MLP neurons of a small language model. Each row is named by its layer, matrix (up: input weights) and neuron, and shows model dimensions 32-287. Each number is 500 + 50 x the weight over its row's rms, rounded and kept within 0 to 999. Numbers have three digits each.
A block is one neuron, or neurons of one layer that tend to fire together. After each block is what it responds to, as a language model described it from the Wikipedia text at the highest values.

L3.up2089:512547426619403504496540508498606515475459539525488465449537551511490339438580555521548482458514500499543508370484600501481413566527491414533442485570486522468512484535521476540489380580396505490520543449447519484527479474493594470366413542479539516422486562516492475518501408542440491477562413515498428455494494484397513493396492478456509506481501505468538532528558504520438381538432475473476515456548539465543450475487452543450508511572512521489474485567475513470483503533429465598503514513419549429508474431502517492582460583532559461542434561412521476498499483529536449460520528452581494531503512494498554390459533390390498608433491489477509403493509484416526480509558603538498445571434447491441499542510561565562452482443473479453465419448533527420510429451552410
L3.up2802:533523494507498489419543550558524432500489532503512434533511516494550519567587479530511504441536416505499534436488503547514439543548546461446388646469488461433385450420470495513550466469438569436526567548582514464510523416432475543503423509516574517438581538503471498496530455459508409516465468510526482487477497487560534569604457542552527529541566567466497482485547529504455557562474594512489389565512467492616499524469436527564523432583486524512529454497443485449465513473465507570490519502522538507406456470372485524483429421511512471540519480471536582504502630518485543434486484455507415486487564603458487538530464458507454530477543513541482457499483555420577409541496500438451507570533470552516574538434559442532547562455508481578508584419483575516443627510504544
L3.up3024:487448464498583455543482526569474434435470602507513460470600488481508505447524478484465640556481496383489567481549473566493361439612503453433553484480568558567481500491515543493540399395471473566393551487461486501499481502514537502496521554542494500431487515445508577433593492501449505512630522574529454462522480512489533478452506521437532604541508530558557468489417501524483454544522506418455480441477545572525507525584545583524466493518501554466533421522506426486553563453465481530566450515583435489441483476543547526506563518554530524529458523430571456479524486470506599537550527577536493458474517562629441468466506431509465493411501493494508424443473508583471586498474527521517451611402466437492443529477535533428459469540460462559491513518560523486426508492477511
L3.up3097:461490494497447448573480455576494435464448507417489460432573568462514505471521379596491465525572445553516465531512435602516536524504577535523440465544540479444502448638454490486512500399539479511484517449494524458529543506541514485318509506472499510412433544500521433465535524464530508468438577503457487498467485436379505513480467497580508469460445486440472575482432455525381432396580546447515460369530572552589546511452499532484477446498554515495524406482488471458471477463473443425523579480579556564496473545532409546487424475446559482469575510443532483451541426574475500499420452501474447464508510439453497582533506444486510486540491480461432440553522439545599505544491539523508462426557414563500577479542544629538469415505521634544527531321625500515462565552527548
Description: Opening quote or bracket starting a quoted or parenthetical insert, above all nicknames between first and last name in band or candidate lists (Marcin "Martinez"), also titles and abbreviations like (L2).

L3.up2216:458532510394563396504461488515489498445491554609550489536480611581495491584432583534490432486527543580546527529513542442493484462563442455475484571457491510502537506459504428456463445526539538492501618445562443611275479552604461583499506557524404507546478360460534434491483474506557527426441546514477523481522472473525426491531535515536536442487496628434529538522527504524590480474468509574487562476513567528455534450408444593491423474559557487529510575508517442611487477516477444529523493604511506535480476461396507423496494499582623508502466563498414523515401541557485499499480518563404409547487538467565474553504446449507483480451503480452561499496484464497475434501583432531522476522466440432550535597532505418447607455538525440417509453538534473469482513486535532
L3.up2665:518522535477504539476532517508574510538449513529446517607517493514561481418539491508457480482532592519423524444492521493446553614498501542513514456502544495570504579513433416483501495536475517491469453495559487543482423440488578520486481459503549629489519502506474508572511513481508451593452472505541447488484507446551461547476598497480493488477400599426493497529494528502493468548426568548490590475613594474530516402401488574520527547508523408459504501509420423443510594555436539441506488523504578488517504530524612503476379444492471575418472502588466522487459418509429521603516474675457527449424390413452529477440470442455458593530454480515492521499582483513538413451509526592579529408551504541674435474424367474506502471562527554544482437527444516512568541513488505
L3.up2752:479516464543583401514407441429425542479522458445456455474518475556510570477519474572492451487492479373512378458442546635560447515505420506540462494540543485572485565558413421438389500462572563546431427540519500533553552517546516519443404509538423524440471512551527487518419489422518419538565579581502564447433525444527488474553573479569554528490557402471516484452609485527502533570465536536480562532560470515514485504522534461517584542441450499445500430518594528540476467510616562527486483503456468491566539541525565499524439479421529569542411499459438513521526452508535504510539557492531468469506570453616445479526513514523454539455492521504505532567569480450436491448522564538516505441485431626475479476421466459554619369446471554543491519482453527477572527475463459
L3.up2859:514454469499552369512522534540515447454558582410425439522418593450563531569569507494456440509575588436516556502412490531545507511506504478540578554504464492549637454481394418543610461514427479443476452493533541509522579538558601463500497408435565527483615401545507493633536477442499560446567590433461528499401534342509481479562499486514441597454434537503462595615517469546507521517494524490471500411604533527459579461416504485522483533471523566503412566416554444513520489489536508407555470641466504475486539558421516473539559496486567531555557565562483492509594483575560516558491522479449532331464487487521481456547490485496472496522534502526486498479553458387516433560486506581418516512429505506457556492498564542456581451467532599571558477573475463619469466442487465
Description: The second subword piece of a word that a single capital or lowercase letter begins, mostly names and titles, as in p-ine-apple, By-e, P-ue-blito, o-z-one.

L2.up3402:595530509544459538455470470486508449479537530490533628500450465468547497449480518473493427540517581607555453487439594446527550484630424484494523464557544581500569441461517424542480501435501568482381473510469550505528536397410485508550467520395507500494432542477502545433531421434586499527567446467488548488464509538467586604519423533479548462581511443494501612493460498445534554505499422442512522493520440447436444447490525528479486515505502476542484493483396485437484501514427555543544540453540480455463441542487495469405490603467499496434463438478483451474503571510475477607502463478587509541520547485446503534507527486543537505517533473595446478486515495514586515437553599476524521543469494488417433494463406428481498488546533432587498560499423542491484517517580515
Description: Small cardinal numbers and quantity words (two, three, several, various, no) introducing a counted noun, plus single digits in certifications and scores.

L2.up1448:397469568443549498500517440459599452519521591500443446401588478511442481513427536601424499531477551424498437498469588540529505573444507446444470580444549554574522532506470510493485503517498373478528453450472510646547436464488441474547489472536549540427467521473477526551493452505543542401616562408568541431553544571526547545411507429535544476528388517520419596434548552475521558376498468533543548391454531512389422453413486523423539528446481573446460444513442576486505499485471421499497519488584474548585346557460507487552503487470550519502437515551638484532493481589548569593523464589505504468452528489518467465484504488569531564490558549471410461503565483491485465451474476481546521432624484411532437544433507529486491564474432496472497527454581485523576515472442516
Description: Second word-piece inside a split-up word, usually foreign names, right after a capital first piece, e.g. T-et-rarchy, T-up-olev, Q-un-ari.

L3.up2058:465485549508606556582583466523460583418546492515528494534571485488464591522461464474452390659521489466561537536459561346466442555528510517371520377515490498536506523520549436516465451546559562548453511461574438518493470451520440362494488509514481504536502478490488397553494534495487534452452540504501460440416541518549561468443504426492521551460563491555444488536510543479517561498490513528448549480431394393454569526534478512518459519479467533456521418484520516428506546495478493414469408482569471527517419535520573568599582515558438480545524489482526371508532487472402537472508486473493557535508550465551492439457427409558510429498573501505446470552564436500497521475481501484411518424580487502544477496502484465529569558496443418469469502518387517503492530495510394
L3.up2610:522461537408493571422560567479439459445411491446432480508438512495511406578496492482477430430544414375492411473500432561525434491363550515501463481488428530620499515592513518537530423405444522397522480507535480521545541602444434451637541530471486557532391569561519507523559506578506455538466463428463444447528520501452504551526515488477476508475528552552502583552440481510535487355439519574521574535489458382499547448547554578494384513580454482474597461573462491526515424438405571474527504406444444415513494507612532550487545499463512505391493486483492512542507589539529583428485476510522658476518569463516473530525426549522473474441581470442490529448556466464500459384504540449486423488542409503465452456489481527543484523464540502545498509536533492418555397448453497
L3.up3462:451472575437497520513525476504480684532557484426504360525458432510594456381486486476552564518475483503529491536402575493529521378512512478455563472434562511511473507406551574548491551585528465457433456504475467394505491505623478539492481598523505552649481491536570493540446659543441491516482523538508417562524541439438482408459549519541466517461570581482458542485514561467503442603541490513415535513441468414478576481479612511369499485449487441473517512569488543420529533496462477475421588496435602575554516543510531512543432617517570507530437458517545474541491507480519446532493471458591559496470507466505390407535444452506597448523549515482488511501503610568406417517573542473580430485499421513472517445527539472441504521507462566557507582478447455521530511523509475
L3.up3477:509483473428510592462579451460446488503467430526371484551538519527433545489539458501437502467514563461493435454523459449513553521493547432475578532508485519510545558432527535548531501468515576527479589442509506496466515391519519530449466488497506606526451543477487442446630541450472443552496517492494477512525528436389466537499477513502464441541452574581452462488455578418469500513532518490397641472498477474481487517470446520467375615503534450586434587441435548501452523560534452508521494527438484517500516386513460474454568523501541532572464552639515537455572522448494540474528496429431470531421551471437525611541593477522485496523555498493526496511495538494641554477475572580481528497550620375504436506532452463416431427425458506537588533526488459558543535496503483
Description: Fires on the first verb (is/was) right after a Wikipedia article's title-subject in its opening sentence, and on words in table header rows (Match details, Event, Date).

L6.up110:552462454488448514454583489502526539391438565465537505459509520498480538557465449477488560497515487481531440443463586420500518509571444482565486484458494437526538468570494636521446524644456485536482504508492401412485573457539451472504495528488586491498486572467443506478544544519462630507565505464546491491490490478554407599456475470526516482525526440464403509571422520481506510470527529466555437438431474522475580526449431558637514486525480486520497482508541494448527457494483554488554548545578458468568447503491465505510527477490495482494589553527634563541553447517568485533465554556550445547452481515467480612551536516549449516471539549429556500486533479506472406537486477403420451513439442507539483507421551503410559435576531530500498583526431474558400414416548481
L6.up1154:496513449506452480488486558521484493491512510499472530394500485497546308531480483541469533568480456451444471534483521536561519546511513506584459510570554514530579529544569554472418461387430498552532439511474470527524561541517566468495456511506566549543502476515458592511562447481453471517556470490432475565566529377492544416479518425498545476455543536458463490496575473491484533468496475540471537564477536537541595481471497473539534483553590534483501537567491575422503585459542506489516512484529525561477558446513477541478565414579500526530467529482568488564576415532441517376421613610534467482549461421488514465469601507580440493451519540570536478500532540534527396468466505410335492478514435580467526465430460591528541526498532481432506517465478548415518522492455410
L6.up1429:538443480454525557481528434442507469590518500486455506551488594530546383462541425542407495436456497480453492520525586554526615554477501471548501437480426464506476573491493600485454493530470526516545433461488460460446430588544436502530529559536565515505527495502491435460549480408522615437445523424484551462469514487544445487491522463565508500499489452440506496488527537478499529491427469543449495513554468503533494515505503505493553520552499450526515409464498538515490495415506445637561510541580529344543635561459478448534472477525480429396515498431564616509523508388516446510436601597505435452391438432545497530472554423448583439544502465382467596552535500372480495516529397473457472428490466432549491484534517476641502517527471457411542504465446589484419440479483447
L6.up3477:479490468501535498489481484417436492517489492544320538490433543541582563471475431484463537479486462405478488545512411457594562501621404565477515435496599512488488521534533546437426499513556564532531620498490567474441608588536524499466418491504557557550488572507553588501456429502533584494505564485539611440588370533519525519503468563537487504426435439479484444487495457531497459484414527482483473468476487457536490472503444479488435542544525518438528464389565526526678594436535489576517467468589493541603536489449586480555566483428529542526425485506530549512473497526510487428560557658447372498561454453549510502370520493468460505500501453510597565554471450403489412403528486551485524467509470525473459479496556573546504436508531536392468503466501574515430585485522465
Description: The token just before a person's full name, such as a role word (publisher, vocalist), by, as, a comma, or a colon or table pipe.

L2.up1602:522450501542552527559423491465478503461497508521504414406523499524473457475506606758470531483454455438578523521502515511520567535469494478494451533552541498422538530529594373572409471540502554496403438476499503616484500436505607510398501552517525470416496558543469435470451491497445477514461501547448557583488505375522503529465382472500432510574474541514454505585535468544438392598455507417515546417502552442471507437551519531410454465545596520437580471520509493465433468504498448521480594576531479429595576560460503436557475495516563429472523528470543501496432474569520472490487436454491478526544493434483477443541455478497497482552575470453472586492437465469505501517483447506503509491595533446433474480498466511460504503455510505464526432447507537504548463463489408
Description: The opening parenthesis token after a name, title or term, beginning a gloss such as dates, born year, abbreviation, country code or alias.

L6.up1865:488543476569510572480498434505582449439509614506543397508514593465462546480553512468478527589571453499516551491532472542459492478514585552539573429500515518463509491522497575471524561457598420585448424544535459409343457477556495576473549480504537494469468498472576396511469425384453467479503582522512462522595507490548436529471541530515480471525424508487467483529479532551505492485552532557555495481459423511666556504401584476532546513463553388560454491494447517490548525535507401474515480424488502520513538483485488498455491512517471523446522508437558560551499510464598480438403519559621422543508479505493449532508491482447553588516504420493478446481478568503501485514536546518436481481455466440433482485534426469392548573521432473389457530417540516485488488527464477
L6.up2963:472517476529467509534521550542404515502556362461511480588569541492512508450619480522502557497474522574460562536451518506473445541615461478470583445607563534504421476577468457549595505489437515453500513578501516491498571501497464487481513374563539546594424509494534473441491523440422441464460498526485516451526575453567550570531483550579451523526431503526584538508504555458484482421505441475523487595572587426469501488543417517449515537524565412476515458535552536428527475573440529491508476489570480492410532439478526516501490476502550474449557435558434558474455558510565391434465543478599511513481546424593515529468496528411523457448459494474533468487500534519474442441493487504473480521379513546476478506560386482498549569535510491407415526512478520452623548474451500
L6.up3112:515510447445509503558596599449527520423578565551493544477452517468416439438470535461503437619545604457459504385476439450427489551504523574512538382457472542528545426559490507564460478492488500477538558449529482507428516494415569419479406577468441554472446547488538501633511418395508528490469472475447503449494493471527479588499604573434483492467513536598444495565487478479451490451434525494430455463536470589519428441506471574484467477478447451528533440506506473518532434515507487613659490427514494567422575534516513474462476494478471492450495457478488458596511436564451530406525552506548483563499496468581494454472490453539478470582578513536530463669517545513503512521489526499579492563413496472429471507488441506525413472481492509527452478524523534545492579554492533
L6.up3287:527528504534493534473463549473526531468514556415511530467574558574432540518469600445564459666531499471428499372579563462497507506529563503543428420462521476482503530499468554472478501529498565428509506462549522463543457586433512487419570487509549445439462589514553430505563542487517540465481556483492489444443551455530462570546551519516529604537529375473584505505524470431457475409487509481464500459569487511560515549449496519433446489450555509577381513543652486515607587551467560431494501440525424545448569509456467418453485453575524477436480540540544485501487533514562418506455565505632446537542575530436450451508498489487442517451434476501490471528455523491459506463609519398473482488447544509502496468494409491486593424472446446428509505477712474532538551474501541
Description: Subword pieces inside non-English words and names, mostly German (ih-re, General der, Kle-ine, F-ra-unhofer), also Italian surnames and Latin (Ca-esar, et seq).

L3.up18:531437452474566459557480362452514403436567536437483435509489412523533349527487481589478468444516486458484472447561575573545554465497475532511501498516514542419541423449585524499578491422557468472485480489488438513510581516503507511595441512486559513474443565514512516431477428481522525437571451528530523536427465500522456591578550565483557464556535564494505529472477551481456540543473502569435556425472483491461422563490504538498542545507490484518526474476545539436460507567500535594465502545483450539542522441458478465479425603563540501539524521424497513482482497535402501509518457598551503639521445478492572487410495493599619559442408521441512444484568556430534513427553534452444425430490457485463457487475477432464512564501479459549434500422548461472556451483518533
L3.up741:408560506483452528502519567452484416543438499498512572478462459440504455621475395438470488515480524511483518487616490511443528591526562541509564495562582516516540481468531520386419491485445486425492543470496451399588526402535579512477464554479525494496486487446572416488473519582479499520510498489453536518629539539463423443528567526419384501508513439480425510509453546597522456415427478557560441406495459386539404532428505505436505524526609432560433539418537485520461554538489492519511477503497555520534505515481449516575381488510538552461492598533459493510552561457532510468554512418619512464444560508486461483482538547549525533481485520386465403471580517520481567586540534542505533552541491520466506452497486440436536518565528504505451458549441582539487484589519562
L3.up2283:449430490390459545469521470602448490521356492554515503462427554489610433605490438467531432448536540543552474462555528467507511493423499497492531428587538512505545508551435507489474506475461464552566501510540473536492532452453445496567484419497586508476425566489532434543529544469532426414499425511467488517561464492514461575546510471440500485472468426537433447482475553612531424420500566516462605482494522364495545500434473464480538552537562416552462534470569473496450464499497444510542553493476442500561589537510488513480494562416554563488475528470527510499462485552505457515493478501523505461519542528600527463459476443539577465429454506543518433453515500544479565541510396483490502427442485510526425445455469506497618549404524493436495481466441553476526558507478628
L3.up2989:573470486387406497522390440541481465517498465489464547523502502434490483527528451529535393491503525441468433528585595560423528462518450542477548425549592516428466473475458423503588411520513467519545519460482365434484594524473439603466500515480609468528473513497527461533522470513508508535488455524523555589517469516534450482489575478500567542524500555507522546487501522440490482458458566531547570383460454436493454504417515543394605516539507533529496611516572466441465521475506567521455600506490509545521535517491434489557358554525492481505514607447451476447517511453436477484478459463567508533509486499545539529419486445560645574412474518413451397567523530518487514527512442490494488481504502504492524518449540383455475543525499402552438523585448523432458476518545552
Description: Quantifiers and counts that come right before a plural noun, such as "of" in a number of or no. of, two/three people, several, many, other, and digits in Children: 2 or table counts.

L3.up416:442416470428525497401467399485416521524436453502475430489604446545484467453544429475509431563484534412516477581518481493539564541412472536627473470457526546430565454510500620503420526517520463538572529514497512483545540550475459510512587544505541551557460540511459432505531586517501539506419489505526450474457540550463554469510559539510509443482508466474502478494490428488509533499453479495490548408506509552513429452579553475534511483477484521596546486490632498503472566496531508568565460516566597398512558523483494461477603494576522474492359526468626493478476491457449528404458458567478523588503499474575462612442562498502514480607497517476420502566507437453646516543470446481463422471470480511503436528473479556555516538522484472365526491551537534485419508532534512
L3.up599:478433556487476435532413473513510488508517487439543460540486494530361528505481456529425469547433485387494524484471452489441464474420476611506462569446422490473487454534459538557482529591521419551525468546513467539532514535464520489480607535446592467479571527576482572440386605459506500438448575497520594577539463485521545501531570517568435473522549585488505489543542507446569486484532539514479456412451449468547436562537554556517493513511410436535485483533478511514521415448516482619574555450560556456408497553474448441460450461437513508391476526451539531426519458506459545548519472564419443423424533522469536548515472471512483528510480537538462604469476473514487545534462418511464486485526521523477465539478528516457441543417555510550424505519451552605528491567536519
L3.up1379:476481559540421476503516547471524512444440526595509511516587573409529545471479495407511511499501483482496430446456537458428405474525485511529502438591485541448569522550584513503424542550514525534514546435540533450498524548472514335361475517649525521545507523512502510440555558450470445489562543501369515494538579544460496502479476509464502583504437544502484513491535502506479568515511524449519580382601451526389450505506492571508565426527522519473499463502507514493481380533507560492470414498402523410413461404535528487471461498510391500369412482464449437503542457581457536437454429509446427533520481590455508561499557475494485536540553525527492503505508543421539537481403523470493442548485504478474477537541446554495538491560385573584539516509550500418465490545480450
L3.up2187:494565601469572388462512498439542491588540546519471494426512514557486571615537527484502515524510439421503433575573393468510578495521475627529454497497485469540514463506523566447499473578462440526551488497541598422544543579485479500430546502486572522524484465522469501519483460423481515508488498540500493473507546498409522507468479518537378493484478471531478503512494521477457493550429574404434529498460497490449610507528492568448498400491487527515543487492488517523519492479546505546456523462534585468501530587462443528483481471436550470526499445521588525563439382483400417518437549456457452493532576474593412577406475516603518447428508451532546490492522459466465489512460463493447467567432462525460474440562451610540436479504508592496504517493529498466536579522487566
Description: Fires on the word just before a person's name, mostly prepositions or colons after relation words, as in married to, directed by, colleague, brother of.

L2.up2111:489529541448470490459459446496457517562550488524428519388478512526516451530459570580541584551464453496522623565518479496512625528493427469552465527553520470460471441601639577438423494503477530539580423555441531451427549555486537479432444495528508517506518559456418519481526575471398515481539505491479530551540554477414582527565427508471448472454561431475448503504586444434498492500427564457437597465589539446500413562513457511531513511464508475557498518563503524472582448385516450618492571488528604473511480480435501492537475441468509555525408523458380514577544403511449479452467522433502463526522475421507495574448508530492456540441494537513492453448533495511436497599525521485480539480508534527454524590385496579473502429431472526436494531472505527436573534496502530
Description: Prepositions and relational verbs directly before a named person or group, such as by, of, married, born to, starring, against.

L6.up519:464594451457515458507481502576530530506488417491499538348480487588517456469620504465328486492599494578536479540466531464432535505524413539471558537547492502531537483430471470467564414488472492520675507484452467456435507515496479551541554429468501451500487551532510454479462467470553475394529436447398491459519436581509526581501499449434439473541496491512521492415445487575403439510471487568507418455510559409617454448456462506545473589570475498506504462478582496461541535485520511486520601524504583494515549536479387473621442514492480426494430532514490421383505483522518506499533463340462566485518516562524579480504409453551464452473402481421488520520533558458442432490432389543535595477448471503498484475486465483605585499516534483461441498500492512486564492498537520
L6.up844:439563548530517585467498584543569555418510443561484550463471506484541425540462418575476486466474535449548503498483496453537562510522503515470508425454531484454520484500468518521451492486437481455481444506480491564508576516470459523516487558456500422446523461547549505519452461463497453414476549470479502524450468578526472493498484493557562507533507553438376402456538468503556386510574567486471518596495582411483442489461474541534456624519546560571455511400507556625465421492474545480487525439452543581487551483491543497549495414472493556381479523583524441435492498490539514429417573536497569415575492521486460523508512493570498487569557541399495528520586515498522466521447469539478553484489444421520440527463567517464493474521544394457498576478474499464495516473460489
L6.up1911:468492442486487425484464426519472490531516462607480436381496537521524401566477418417476404481545585505520385483510538508497457467401512521490638373537618524528516522512388518445541491537494582484419449431488453442523430581551499527526528584547554453526524580517544377536484523459581459554408478473428536414567446535431501470464524564534496507471495470493552498460530526522493441449553549612561407458459397466551472504531534523540548428500531481521503566563580449469510580491522569560548495494435485557451412500505421521533410416448498502506496524550559435522502545442455549516447455439480492401478470484456531514452403459611486515555512471457491416530597525525496554465486497398462501445502435562561492535395423463537482499499477325549475408558473499565550518434492644
L6.up2898:452408513516445545501421533465465503495518499494522538421503565495502512497501463434518507544465496502508488446558494475541458413462515553551588550498567496466527459522467530445407419466569504495542453499416532475533506474545490444558499480535459514474395525511486504478575507439534415516504420504490541502501518549483431566542506411465469535471416543486575469457567579512543504450469429593503570577438464471483529543456553483582435476538460519478526489534500407539524525515458472530573434545540408517536526547539519381512404460492447505525492541570468544474490515430465528604525552434564551500499441557625491515489516441473476583485452482505559485525485551499540614506504400594507445489500665508466541504423444404499417518438511600487518571472566542608537508471574569
Description: Words opening a noun phrase before its head noun, mostly quantifiers and modifiers of plural groups (two, most, many, other, these, white), plus some first names and mid-word fragments.

L6.up64:547495421508461478488476519462564573523528485456405476601482503495518485507532480516542530482490566475576509534469539525422451454559591581541582423466508475493533549476504551562536556547509492534465537486441426440514445535460555591534614493569525477497503499554486529535563436510508452536528430429582431604451565428349485532565517518491518440477531452544510531466510436458443426548504485625558528560505415486476567474587536427606583482493490472449529480597502487532481555488587461482453501526421519536417455525467591540532572417481446545493456450542540519513493440434468482561590528494590552472429453534561505577467537440499533511523506509542515468552565622500612477504511508564511451572503409455474434451443513514393433449533493433489600467477514460526569497599436501
L6.up179:448474524542534544511573546511595495557466456519560488472505554427466436434512471468458461589518554506473392506440532486558452515430526495489525460468494646439549532424474542521497479480470467475529523513495489438537560532469454534457472493586471594605563474543529461430495549456475535537500456486403529449389495563483520412501578513439496394568526420550568461541472528487501488456398499460477520503557439537466491461459547562387449577434480482538530503409434511570582447435544529543636524612585404538461538433512543514455484564439540496494474420479474548543581555559534510552515515573550496432560538507463534475493513562532649492500516489465506569532604465533527514504435448475399491493554509518484485515528505510490495472473507583448451435514439516507464467496507518
L6.up358:398473543508452472528478448509519606521551566505502485425490537451469507380515527454544528503524516546521396557487505474476568457526491490560546496525465508546518468493477486519552517511416531478489427504497419496557530556431516541372493459418534541413492465571596480432485567554526497578505596538440411484499487470475418537587603525566538406491592551551549560444474544463462505480607475548529510422580503494411553485481430583453494519512512519521457458506560598488536458380484531501502561449449515450429410528482615600391494457497498472454424591514500553508570503505445528512535490460463490483558493400517537504474525583518565462498488577439516514424532489410497607521421525498372495504507490454433431471514479518509474404410433596507574506482477544480542461496543564
L6.up1949:529524601457480512506484417535445393625570538498511427458518535502504452505493428522511521501524546445510427454555513494486426488521515417491454506591530521460439472596525513470480501574437492511537506534546493525429511453446403530504438536518493551410504443514577547439459442423444520444493483514440515539490486387531435554511515495490543548457565578366480580453466452502448441536440569460500518401520377470524510425489458434448504512519481506521441461513511425497408403453505582450443382468582586475412428538449596389454478510460460490541556462523480492455474513535436418424515409471528450434534581495577561501545470590522574453516517492460478500567453459482484443474541436525557502522565481485548515407501497480580520517453469486491497492491627544485433490425576493
Description: Head nouns naming what an entity is in definitional or appositive phrases, e.g. "is an American television sitcom", "a company", "an agency"; occasionally a following which/that.

L6.up254:628540571456467378487519484573487515426425546469526404510533528525590536553492463483504601468539486543492552413464530561473510551535503379575534535509439535485543529523427429555491523486501619456453562472515510421463493509523443555488434536510557536555475526458431531455522533451493538396568502553523448468468459558444417539471449533495437560465512532492455486478504545507534576575428480556473498403580489486434604529446534489623406553473473501532575511522464460552525495516500539563475581511493443452514418478528527441478601514459545528509473507536499523460526509518488525536527520554578519445535606499552561464484452558402477543590466454454618479516524469496575471551529516514563409529426489550530501508433436494519481496487525583516493404522501531442561494517478546
L6.up416:611586473537511505471429492509495546488464544429479475462451569362470539590480486602530534519525529472454513423458490527453446505491492444546450501485605429445498448559516447513518469491502520439492514452533529487484493502546515624316391453506579454434489562548492468477484440473508593545501498457557444497481492493439537542485457492517519571522463517505417507513505496547491538525522465475569530538458451525484508510495612488527456541554575610486476576520418459469368424472530492581503444523439575474609517455502525506548503502448549451486498509467486509520472465552523475430496537514531468539542589469436515509568574485467457576495562566447527441490529498507514512574509599517418342513486446546445615487494536534489507491445435426504424544418501623504521519446434497
L6.up638:604484528502561474513544505571535548446411505462579448525475511480514528511557521507511565515493478428483521467501530555434493488569469455433394451443529486521537490489469529534563499527515489421419533401495538556514468524480502500299451470449528586557417582511458460465568463532395542505542498548622486467413484504334458500516462602440562516445509452475415483540427443477445448536470546580576570497446559462527564538462516476399502479547455554495406503534442437452424467439527448548472424536459521541466556608558507494486425492512544477460569531602471430488531509532393507465566568463487464467498564522490431435485545451491479492464549521446585478486566531495616463470552525469567430502469462394446488587459614537486461422458460508546490487443562556463460497478578487
L6.up731:466455489414500506591472529661552508464442422481455478518462523503539522602506521574532583564540461469465516530433481560478458461653475473515341430515533480529439517523454503514501524476520466451532418434450591478546477560503472492386470535534488573439429534472493517446481506551443489616439454509473513544528530557422547573618469505506556603471561475450455431519430449498426467467540487524465551555491563606561505509503460415443596522526607482479488459574475450533485471461484523529469490494505568565511507483593537510550490494570518412559401522493512468579573576543487523520576573628515503471484394468434544435508529461470526530458557399494524539538517447517569433445477574479490444519445486496567507500505503621498419456491446518580537556445526530507431488507537481
Description: Opening quotation marks that begin a song, track or TV-episode title (e.g. "Athena, "Fire Ant), sometimes quoted phrases, plus occasional opening parentheses or heading marks.

L2.up1694:494489499465613452435482492484666516505488575492544565532513456471468476440552555548515495571490532548475498480460495535501496516506421514533461399504458529485582535449458504462516507485493492560459514432521565482512565465530429504501588488484515476574491375461540482556564551502385549525527501575520500534412557577530502458494474525495523538541580529494493560537506455552472461564495421477405560491476469532482541502491502470502500456496507515482456589376456529527530459480521484480520493474492562402536423494601467604516410474579484467513426480516482561501477448569562549624532603574464429596584534544463403501491502535588507450495512501497508562508500463510467533467499518439490456440571467404517487546479541570521510480437501539581502485588502508546453429551473432
Description: Function words in Wikipedia lead sentences about a subject, just before its defining details: is, was, born in, song by, daughter of.